config = dict(
    norm='layernorm',
    norm_place='pre',
    norm_eps=1e-06,
    positions='learned',
    attn_scale=0.125,
    bias='all',
    tie_embeddings=True,
    parallel_block=False,
    init_std_qkv=0.0275,
    beta2=0.95,
    weight_decay=0.46,
    schedule='wsd',
    decay_shape='linear',
    seq_len=1024,
    dataset='wikipedia_en',
)
MLP neurons of a small language model. Each row is named by its layer, matrix (up: input weights) and neuron, and shows model dimensions 368-623. Each number is 128 + 32 x the weight over its row's rms, rounded and kept within 0 to 255. Numbers have three digits each.
After each neuron's rows, "fires after" lists the tokens most often just before its 100 highest values on Wikipedia text that the model never trained on. A number after a token or word is its count.

L6.up1704:076097184126147076162122173096130155142102132167117153133169111122109117109157102148138139164127148169156131080105129126102108117114104152135129108125149106111070080128197109145128214114119072147133159080104112117067181120131100160113095115140146105110061097201153140118135065133152105169096098134090197183049105124130089110147168133115106120085147133147115159159177126148183164111121061133107107131153160176117164121139100171146135095123098139129134130146125120157125081166114154126135137170113130165112117093137154107073122123126059062122140115188121168115160146149148081149104130140056133108155123169138125109165105132131158143124124168151154106075144167161050126081120181156164145132044141131129170107155192152155074083113148206141163086129153122156098092142122095
fires after: "'" 43, " his" 8, " and" 6, "," 4

L6.up2078:146133103168135132113109129135167082064160095129166173124186119177196109088149130116145111158128139140120129050101187099141105119171104139143114158155190145187081129128120086083110103169136142138140146046152142130103176134114095133118130205155183076157143138129122092175132149118139096129153203119154074101157149134099082096085094138104119123151111108097112103130116157120154093093101130059167074134180130123058135164126180186155135174137113159124087098143092146039153137111103116166111148136102180119127080115085125214137085167094128084121148134146163078084138102159169110155157120110119162123139126117151144127139157162083082179086148151133115156148084181119131131113140182180101108126174116141106159134119114151097130136134147150112158124102118212140127093150094109
fires after: "\n" 48, ":" 4

L6.up1577:097143142108203088117089108103151169114098102179104117112096138113125150096121119155131129112112157101131010183128101157102093091130145170059108085102118126130138121122076060083074158219120176140147172112172127111119159178119124135109090081128138090074141113072072157115161145127040079133180178148166158134075146101141125090102133127105145117109128126150133135111125112083102092118086147102156128171135098132171134133171121121171071144106141098135158153118074096132089149159127128118111167134156169198143090159170094116171074142129148089137202108145113130175117119148081062127174101125126129156086131101122139128113163181139146117105165172063094164149135127149147070123144176169080109131114092147141099070179132086095146108132165144147109127122130096116047171165152197
fires after: "=" 45, "c" 6

L6.up795:122169081120086140124167107149041128170173097109122149125109102107177086154152116133102148134146106164141138108151134126109099129124141113181139106148140075124139106173148138107106152156121138153112106099131136111123159175127131098042145103099072098154126082132149154133117103128159138186158125113076141135108130150124098160162142134137131149120165098097133102128056129167188129163098135065150127181188157144132110123173075199145154186114134101113135145098172177166103107100154152178069161148102181155104103181101166131131130154113114091115055124120106131181152111145188098063103136120143113107113097120114184102090077158148134125126174155090182123179124155125059156148130122172111106123064106118195150165107172124144118159109117193099138133100048105175121149125095083
fires after: "=" 53, "\n\n" 7, "." 7

L6.up2814:146129071144141185137153142145207125088179097129146129111119108124127115126119068110170129124171111139144156190111126169136092138187131174107118141130157134118094138132131087142100147129172049155121080107142124106174150070161121131181178139097092097131146131099123092162140110133122135172144133129147109175143095144140121069085115152082159089129112107096126099121167109107161128143174124114099129099140134120104151091165168120167091169062119052125153165103114144104122120188173163146090106069118201052109151166084136108088074152106123097088106100130095183118067124141197197135161177126147159121087087105104132125136135084132194174138144174128154100134156077155151125180159142184070096117141131122112098067119144182141068126123115159127121083128138105194134150190097087
fires after: "|" 78, "-" 10

L6.up2809:095122143129110135151082166129138163138119181118154162093164085125111151121145122144202115146131144113146100128093142194112134152146104155157146103051125190146144061193100100077058167107143143111139145077167099126180219133153100117098101133117106093111097162095168056103139167107120120121119180153130105111118123082127113154137162119135157169081078070174083096140149135172123136082159185171115100146137111159074148106083084153141119141152138122163150178116171134148151096145114068134136170159098161147117147062100128102109167132085139136170144110113059119111156164136095122065096178129122123045199112129155119134107148121173171121114169104134083174115165033173172163139213134128073166138095143187125124126152140154209033130130142104154096108117095155153129127131136147
fires after: "." 16, " the" 13, " and" 8, " his" 5, " Ha" 4, " a" 4

L6.up438:139194128142097115100062118105099099144119156110198146135110147119145208117121096092148201139097179080128122083065159103092163101155093111120175155125179128057133138120192137106093119187139116131124106106112148115131134128098071155133166110091081078127070131147155180167120111107130123146089163129131125171118158129178136104101140118154113088147133174193117141124112148131139116100089094085150116149120160130166118095134128114084111152149160118128187056131176110140148155178133083099194172117101146107097189146117167172104137080190115178157146162134131158089145116164038135122144129164085116095145165150134066171106148110110106148173188120140122118100094103156104081138123138186192124133033161119080098084109106161138105109124163114162122079137093135129143132153172079
fires after: " Ho" 29, " h" 9, "ha" 8, "ho" 7, "H" 6

L6.up2484:161131131145118100126157120132090116125104152111188081105139145102149142116128126050139115135096102105148101127117144065204065099125119080128133128110128129153141112151123071105111060140116145135084162103152183087112129087104122164094149082133165081185130184164083172098182120105090186219071159082115141115137177091144055050119153055159108155131106109105137119113137110088160170193133126132161153154161099123092131146132156121123147114173084092131114085123097182175063105098117151077079101113094162169148166101119124143123120201135161086138142139074122117070128090059092098118164176131121076087069109123112103152091122076068152207153128114129126189113137116088059120115137170133053097147110088152099112066121175073121168065096123183152143110137111146161148155153144080
fires after: " |" 27, "|" 26, " No" 7, "-" 4

L6.up699:147128133138138123173131105086201146119165118120149144165079111066153069195110097126129183134078143094154155131110149139099152126150077113089137130091134070139091120072128140064153170192184105128111085084149098097116096166190144132167180176114178121128088101139083108105168093162128117142075133133105154087158174148119111078123158173115083148143151109141135132190143146113106092078115095088136105126133098135188137103136177118164105163045206103154122082078110146084117090080154170151099152117124151081119126128116127088140096138125055095145128099197201135149149141150115109126120154111156073104039116163145092132129223087133101206103185175058111104135111182065114138084112116126129094127139151140082144066143120158104109098130153141135120156111115098112088083164149106
fires after: "-" 24, " one" 8, " it" 7, " It" 5, "'" 4, " This" 4

L6.up1381:204100131141061112142114133143100117147093120098109176078152159088149100106181149103109101122059135146164136107132094158143171076125151173076162189173102163098117135111079077114103074093136036127151122133062134192158105155159136126163157163139156120134112153079143131103132051120136131182075118075150076136091179112131072073091119129084137154110125114169093169086169131102129116124118114116116114081100098147141092144162126109104170180073160109130099139134144134060111142165069131117170134188139100138117129122140134159109053119130167112141102149145150045167170157117123165159175172155067197153142132104121082139127111131113085115118107189105122105079156107132094112044206105160118069178112109159137149145143193085143157149174119115193172122141137154124111112121114134
fires after: " (" 36, "." 17, "N" 8

L6.up1254:161155061092072152121133140219148116129127206114155133123135126108153160152098095139161148078133220147159102111072172110083177145170142196143135109114134117137104138124122135089124162131156066153127068127091112125133159123116093136169091094130113048070108116104128156126121147116080088111144097150136120092153150149160094065093106106088092143092114127139075161178146118089185118140068115116076075162189119071198125089103095131070145128156165059087135137112133154147141106186142042089150125142155136130116120083174198120180103137149153141132178118119116132131199117180167130141129135138138125064095148192141138191109136150134063137158135122086130096124145135111107121122148132122104108075107115106102167113161088128138200132105098122115155108117130127111124140139192059
fires after: " T" 16, "T" 9, " Tu" 9, "H" 6, " h" 5, " m" 5

L6.up418:121094117097122163187113137087199198106106099133133156101119127140179129090135123075118151063118154178168115140074099171142182208089112162192151138126134129141181161106089125157094142206131123176152092034114078115098078110119112118149185115109137152122108136097134158106151102082120118102097097134068163119192155141134104125086135108106150146139087163139123165099095121142090119121126064121147087145152132115140082106117111052133143115032111145063114182103117137080100092130218138135086109139070107105064108128115130101073127170093105127092161098162117160100132142181134107180086100114134122172149064164152136149174146125087120099141055115103134085118130123122148168170114118096114115094164159102133138099135169112132101120111174138141112099145083133153160144152181186
fires after: "-" 28, ")" 13, "," 11, " /" 6, "–" 5